Weights of a small transformer language model: untied embeddings, 508M tokens.
MLP neurons of a small language model. Each row is named by its layer, matrix (up: input weights; down: output weights) and neuron, and shows model dimensions 0-127. Each number is 500 + 25 x the weight over its row's rms, rounded and kept within 0 to 999. Numbers have three digits each.
After each neuron's rows, "fires before" lists the tokens most often just after its 100 highest values on Wikipedia text that the model never trained on.

L8.up1778:468462513506562511511495517441437516522503518473482535516484475512507535527483498514498504509581515471536479512498503505539474514464524514465469490462488542460519499483500517473496509491492513466470498485501512490497491520479515505477493457502490524497498492458479568524479548480500567518496536519514531467494479538501556513469518497521495528468504505505453487457478505479500493508490
L8.down1778:499490480510491482522502557506497525494469521517482529451477523488505455519501493516534511487529447534535499515453476469493524517497475519509534504492487520518499478523492504468533513489525531494510489553489528509498489527463480495533507564504515474479496532483505488488454447482477492497488458482512515480561503503551485505493501488541555513560476492499514537507484490508488544470501
fires before: " |", " |\n", " (", "%", "."

L15.up708:463446456532492491511530500498488477503503532505468509499475489535503471522504469488476479494524536482542517496515504494498482490527492502474491529491490494539539528454480488512505497518510500484515484475517524479481517476494477526529523504534521558479485472490502553506474551496490516433432515483509523524496498496484491475487517467515486505512527506525503454472526520489491521509547
L15.down708:508521527495499479453553505538516527539516529500508476491472553498518491503486486496512507489538560506528454541468514490467512527509486493525526557474456541481496444511460495514537503532514529498505523482531503501493506509503535496500471530520463499512504535490470488453508511503437492503468504493500495487488528508535509506449488514521503523482508449489550467477515529494519495518480
fires before: ".", ",", ":"

L8.up763:485499494509513545527481503503459508476494436503487521443461482511477513518496502487493517483459512496500513496511541480501493454488543492518489485479509491492476504475473578530478490486498487498491499519550504516497498532483516508513489487495478518535492533497495545507453556488507532505466500510508542528515502490517535457578534509485439459519518477471481489492499483495470475489488
L8.down763:509435492473514496449467534502506480505476478537505497487549501481509528514479496534498513505577552487525484499501527473500496558496462522519488560490499508503475551499506493478505511490491486494507465466474475507489490460483494465501537489498506450513480503536501446516499469474467503496508539471468485456491489539499467492455488478516522524496526467511494527495522527538507483540496
fires before: " |", " |\n", " "

L15.up1852:529484461482489535531495513482514524496505504527476511525483512505478507483491482506486514496518534514481503460498518500528506483489563481519442504533522536491509514494508503470433498504469509490463468492514532443459502495520570473509479479496491511531532488533497523515477523500505513508452441504490498507516515474524536497480481534524461517533541494514522459508483511488514494483504
L15.down1852:477524501477499544487492489500480502523497519515545520552509487498509509473514526474465538522503492524492489490434504522546516512471514518483530492524521487490534530513506521494469566509517522507499474478549485490501490503498514507517518513453449479523528523511534527507443530508501540507485523526463464498476517500475516440431470510439513530475514507508467467476489521459467489458474
fires before: " |", "00", ".", ":"

L15.up1496:511511486519525525496437479514483485448501474489505537554490483529502515470483483494477519531538516484476482462512508511499493501515516513535496518509520511515505517489505491470476536486488467515527463460518508499442536516494471490538499517488450501510471533487483464474516504474517580483472444510465476515543489488530495467501531502504491516524512491513480486479520556481527529492482
L15.down1496:501480463531512474495520511496513512492540585517473458502447514458484497473553495541486542482525485519449506494486537545498536508464508510496496513483524460507459503509472490490487512494517529489477486498522510461477523505467513499526524509506510473547464486478489511539485528485520503472479463474456547507457520509518483423516501540519505552512551532516526496519499480498504533517460
fires before: "0", "3", "8", "9", "7", "5"

L8.up364:448497511494487543531533490472471451479559489503514460530513470470487540503570451505490463509487486497503497481470525471494488516511491535529528511509499477539501522492497499448505511456479527516462496472468474508492440527508480496501502479511534495501539503550493448481534462472467501532464529503483486520534466516470529500502503506531522484525455505575492508504525492483459510535534
L8.down364:540503508523488488469471460514511485507478499484501485488487512516498476514492509497489529485476465523490473559552485528509531538491531500506491538551514545488482480489496470514545465518518494464475466542531522499541497526518469498514509524503470536467462525509507480502558516488506506479523458501514489500489532542527453533498505538421478449466445501524510487509501496496479499457500
fires before: ",", ".", " ", " and", " to", ".\n\n"

L15.up997:465484518492514558547517518520503503469494506497481506504466493534472501491498515463501527519535490507532495490477480491506529492527481514526460501495486497519510519485509486517496475507471525450528485519468493509487510531487426524489523481498509495488512532504543527455494497486515503500486546531498511468498491523481531522480501479447510492538527479482489470509511496501484513533488
L15.down997:516478509480442474464463518520488487509526461536505500473514513492545471494507497533512466491477522475471456491440514512484474486514539454514496511538473539515504506515500534482499539511519496527475510508502503480492480500506508514532500504512502530520489504498470477502474539492499503513532445502485513511512523489480475461487477547536486514443519499522535469503488503510541477513473
fires before: ".", ".\n"

L15.up1704:475430472538521492540569503478490498557512474511481488497479485511488509485499500491542493548497493477540483500493537490509527499500509529484474501481474478476526491476537530509464523475487471489473541511515507474515490577529488469482469524567492467506465506561555528504537506492500517460472535524509481496514495520510501472528518512488512500486510505529536525524473490515498495465516
L15.down1704:498490516526507513446522464503458502500480500494490474514479482481483527494494519534499490530554455515520480487473490478512550503465493479495494523498468488502464531488534492531534498480522474544501525448528508446461522489496526446511506531511483530497499491496498483476556524533516503549466484502532524463517512480483437485471471491490482513514511525530512451471487497495558486492496
fires before: " ", " $"

L15.up949:497476479465470535476527503489474471453521484541465483470507498538517520478504491507507460489485520472541473516453504475472472483479507508506455489504474559470501550478487522470480478476471518471517500482467477510473489521548478471527517524479509493545512519476504509486480525513493468508462492491478523515535489488491513447511498493588572447501509488537526482537511507500534489542510
L15.down949:498501521544526492511508484537466476491517518483453500490501537479563495485456513485469478504512465521474477458418464491481489504516514491506469515538533518462451565521480515517436503514497478511485476497464529457447481440496501461487503505481513465547501470444520522555502452565503458540541501492547487548454525523551485548467459509547482497464505472512460457466511476482500553522529
fires before: " ", "2", "0", "1"

L8.up1298:520510497473488503491493535463482452518486461493501531542439487479535510521516483538522509558481497514503501498496527495467489479465486483516522449460488482530469512465498522493519491540508474441453480460535490487503480495530486493484468515510468495476525515495489471542480534507508539494514478531503427525517471482462531466485487472497467519476489499477540469528525476474449520527526
L8.down1298:488499488543484478560465492519516481479505504504477476469512474492476482526476558487518503463525476483498512472494454500513509511496481559501480519497497503502525485493531479506488487511496539510476499542493473521481530509480528491469524473527528505531487484503514481487563469489472507506509512509489543509483541538500480497506496519552495452474479541501473524498442497506508506448513
fires before: " ", " |", ",", "."

L15.up69:517500478511509537529473517483464479503532538512518515528486511512510489495526496457481469503512513498536540484486508525501516530521515515482475464473492547518512514466530495471445539487508492483477515499495521479458497530503471502481514502474489448489468515499524504509475481477544473477502500542518481511493517499490485469499509475486494500491511490471499476506506524502536469520545
L15.down69:499524528492524480523495478498535473555531488530487477511495475488493485512498479524482490528482511514498481510437489482516491475480559485474503509481522482503477484510527506488516471468508504499502509544488484503462510497476472451521462545541496516493529485496509530549481463567519473495510508527527434534504476502523493493500475485554507519485524519527505505560483503501500531493520
fires before: "19", "20"

L15.up290:472529509495503512476498448464493465544519499487458520543503510467483492474522529487528464544501509465505476472511488475490467516520532489561484460519547507492539496441495523480461555512530490466511469549527487437511531500525485494511518543501492456490493491470527483521506528495511542495497520503456514454524511507564535505520503506498538481544500520506501510519473474457528469517510
L15.down290:531490510501449477534466490518535474503495515543502506498512497511510524457490481499464482504557555473498506493473486482498520497497550487471487467468462484472476502509530512485516504484562542562518505500535493488462475545502522485514490520504496547501503504505516522485494504516531485496510512512484440546501507495488476521483478473498471508500494505474493510453478487517499489525490
fires before: "20", "19", ".g"

L15.up1369:491471503515479548484509478543457519519509525492446510559471524530500473556497476486490476533563489506511490530498543459495486487494507485550502538526494554510479464495510535466510484542476517530527524491486488505473472462549499463484504497508508470488535535532505468527489501514505498447478490476520472515532492516454502464491523481506457517535484449556485517473533558497486531494497
L15.down1369:525515563512534534507469523513470530496496535515485491515498513483534479463448484488513461460498555497514480478381502489516496472484467481477505548525491488489501517516514509498497506494499495519538529467478560484499509505456482463480481515488519500508512477511520525538462496516502495486520454505441472508466496500508475540524519502527488538534497535527503456510499481482477478509495
fires before: "0", "2", "1", "4", "3"

L15.up83:493485463472479570484472513465504487516500496502439555518477509466493502541529499475533501499497529482516484511471535481519503532513539514527480469509463537561491501532516501469526499500482547499493561469505485472471508481536501514465508461446501468481448509522494526460465492526544482536522469496481515474542521486478542504568497495485487516463470453482478528477514493490482505533487
L15.down83:498499478492519497504472483503485449506546564492496465509475499473519509506508512472509493495477477561511495465417480478468482537478536510549543491496513503508467484547498505503462460514518523551548507489500505499516485518494484515497491508492520485461500495427523513544487497520466484497484528495478534533471493482514501487494521517521490531476490477510513485488493455519506486520524
fires before: "0", "1", "2", " season", "s"

L15.up1572:503534459506523541540499466505518546500490509446469498502505531492495488500517504484502518485514526518552540482469500488521474507478484519509490496444474513475539493490479534537516526507470469455493476528489480500493450514501502467468489511499491505482515519495494536479549479516504536491489503537474492483499500537466507485478528464527518527527507446508510451487467526489501506489480
L15.down1572:522515523458529511477495502453495532523495474467510486525549527476481497504511495515483560521498457472517453464559523530492472482564531506476501535536470514545471495536529496496485513496508480506489515477520502467466513471510512534515504497500491538493516503487494472462492509543543520541495507522520580460498502518479498555503463487488502470504527544503519420480440503527536510485412
fires before: ".", "5"

L15.up487:483528503525494515523478508514480451476517488516477485485492495505542502474499534486504496548480477472526486488492467461474463510509488533497480474465536480442515450500465482457447441499486500512498498460462514483521498497511459507524504509450490525526478496518471517524480487474483528526536476517550494486525479508507502499486499449533515490511529519462555473535475487514525479513514
L15.down487:501506506525478494503488507474480501494485507508516513498520498497521534491521539494495531449540512484502499493598517511488477494477481531523504483500485522484480503499480497499452538522543520518524501488487465502497487497534490542491555492500515549489510504515490492530507503510489513500481528493453530488499503505478524522491515485509487468522465500533458425473512468518509512481479
fires before: "4", "1", "2", "9", "3", "5"

L8.up258:521452497494488448516497488497478528520524486519469475518471463541522476526543466516497505508505528523494485489512524482469502474518494490556518464456479490511523511521461529429528535492440498528497497501475540478444442521535453481498537486489487480475493494490445506478531532498498524498508495486466523486515508497512540490543490501522471506519465489544524492466505531502476483502486
L8.down258:439506485480496488479541481499525460507477504480481520421500493491538494498535492513469514552476545498523493519464507485515511528560466560513495471486475493516518476477477464514540481520505527472478466488496547523484500503503481528482505480513455531480468492503527500483524483526508472524456494488485459488482513485486505494540519508548495481505478544505508538468535527500506509511476
fires before: ",", ".", " was", " of", ".\n\n", " he"

L15.up741:518505546529471514528503514500499501487481504538464499477494482495521532520544494493548514533522503483528465471477512494501537476514495511492511489464505498493528494476502512489484482485498546471516509515552508507491479503524528485499534498482495530518466515514534505519488543471506541497503503495497459491537460467501501491518507502520531489501519493468510480535547527513526486518484
L15.down741:443506492514501469500463519501540488532522527503579529514513517507519477506457457501462506485485520460510501500503513458482505532542500507457550543521464504528559465531482483526466486501527543496558513448473506488496507522528453547530513478495508536517488499538482493495476513497493527488523498458472466494477506519504495531521505493494496457488556470503510522454483513517476521501465
fires before: "0", "1", "2", "4"

L15.up171:491494467517461506515463510491489503481450498545481480540476544515481500444496502489511493557525510483500520530480492457475532514516478523479473519468476463481479514447517525498495513484474544492488478492506505473485502493495495475486509516517478520507560490508517504464440477462509485511482488510476491499565474522491506509510483503504505507499537514516444526484545505483499519483472
L15.down171:507525465505528436525471497485542500518539532507514494488470483506492513497474491503478501456476530498486525454466555500522562440453515519519482529493516451479503489498464513500514475504523507502522480487508498512498512533481487440455489489518520484502492499535553511549518485497488522507489501486462479531513517493529491487500510509533522536492518478505492473491508515494500526477503
fires before: " ", "0"

L15.up1663:524527457517514484531489502473438459495532455496478504521499462539506464505520555511533488534513487484508506475482539457456482479506512492500500449480496503475532514488516495508477512527508530455462501519522509490488521485487503489497522515550501514490511513529478536524466514477467550524489511502507491497534481467525484489528508527504524497468503510528537511495492511483491454482507
L15.down1663:497449527490462480463489532529466527509487501504475482490510543481461540466486468526495522505528500507492487486386502478482534529522504503442537487522503435485471502505502503462525466540508514533542519507486491514549503486517491517472500555532503524464519485519453494466468512521504526523526518528472472459533531486531500517517510507502483480477482524557492495494454483467513484535516
fires before: " |", " ", ":", ")"

L15.up312:482498492484502508515465516506441452484530463505498523498491484525486503465489487477496519528550499462477439505506512497498521488534439515518475470477496525460528480537475524467444521506475515551482479490528543490544511473462559494547480472475448488538471546512554497476489500439490505450475485491486480533537517488462554479530450489521488497484500467502479473519524512484501486473470
L15.down312:490498507474443519497480484486487487495555474504507525501507486503487514460501517544504548485518454465501481471560495539521474478509475551537469506546471500526494430512546532541486495459475461511510511500499472473493475481523516471501512499530489523516492490480441474513523530529546481520479497529496513504500541511511439529474511484501505521482496509528474485465486477550543556501482
fires before: " |", " |\n", ","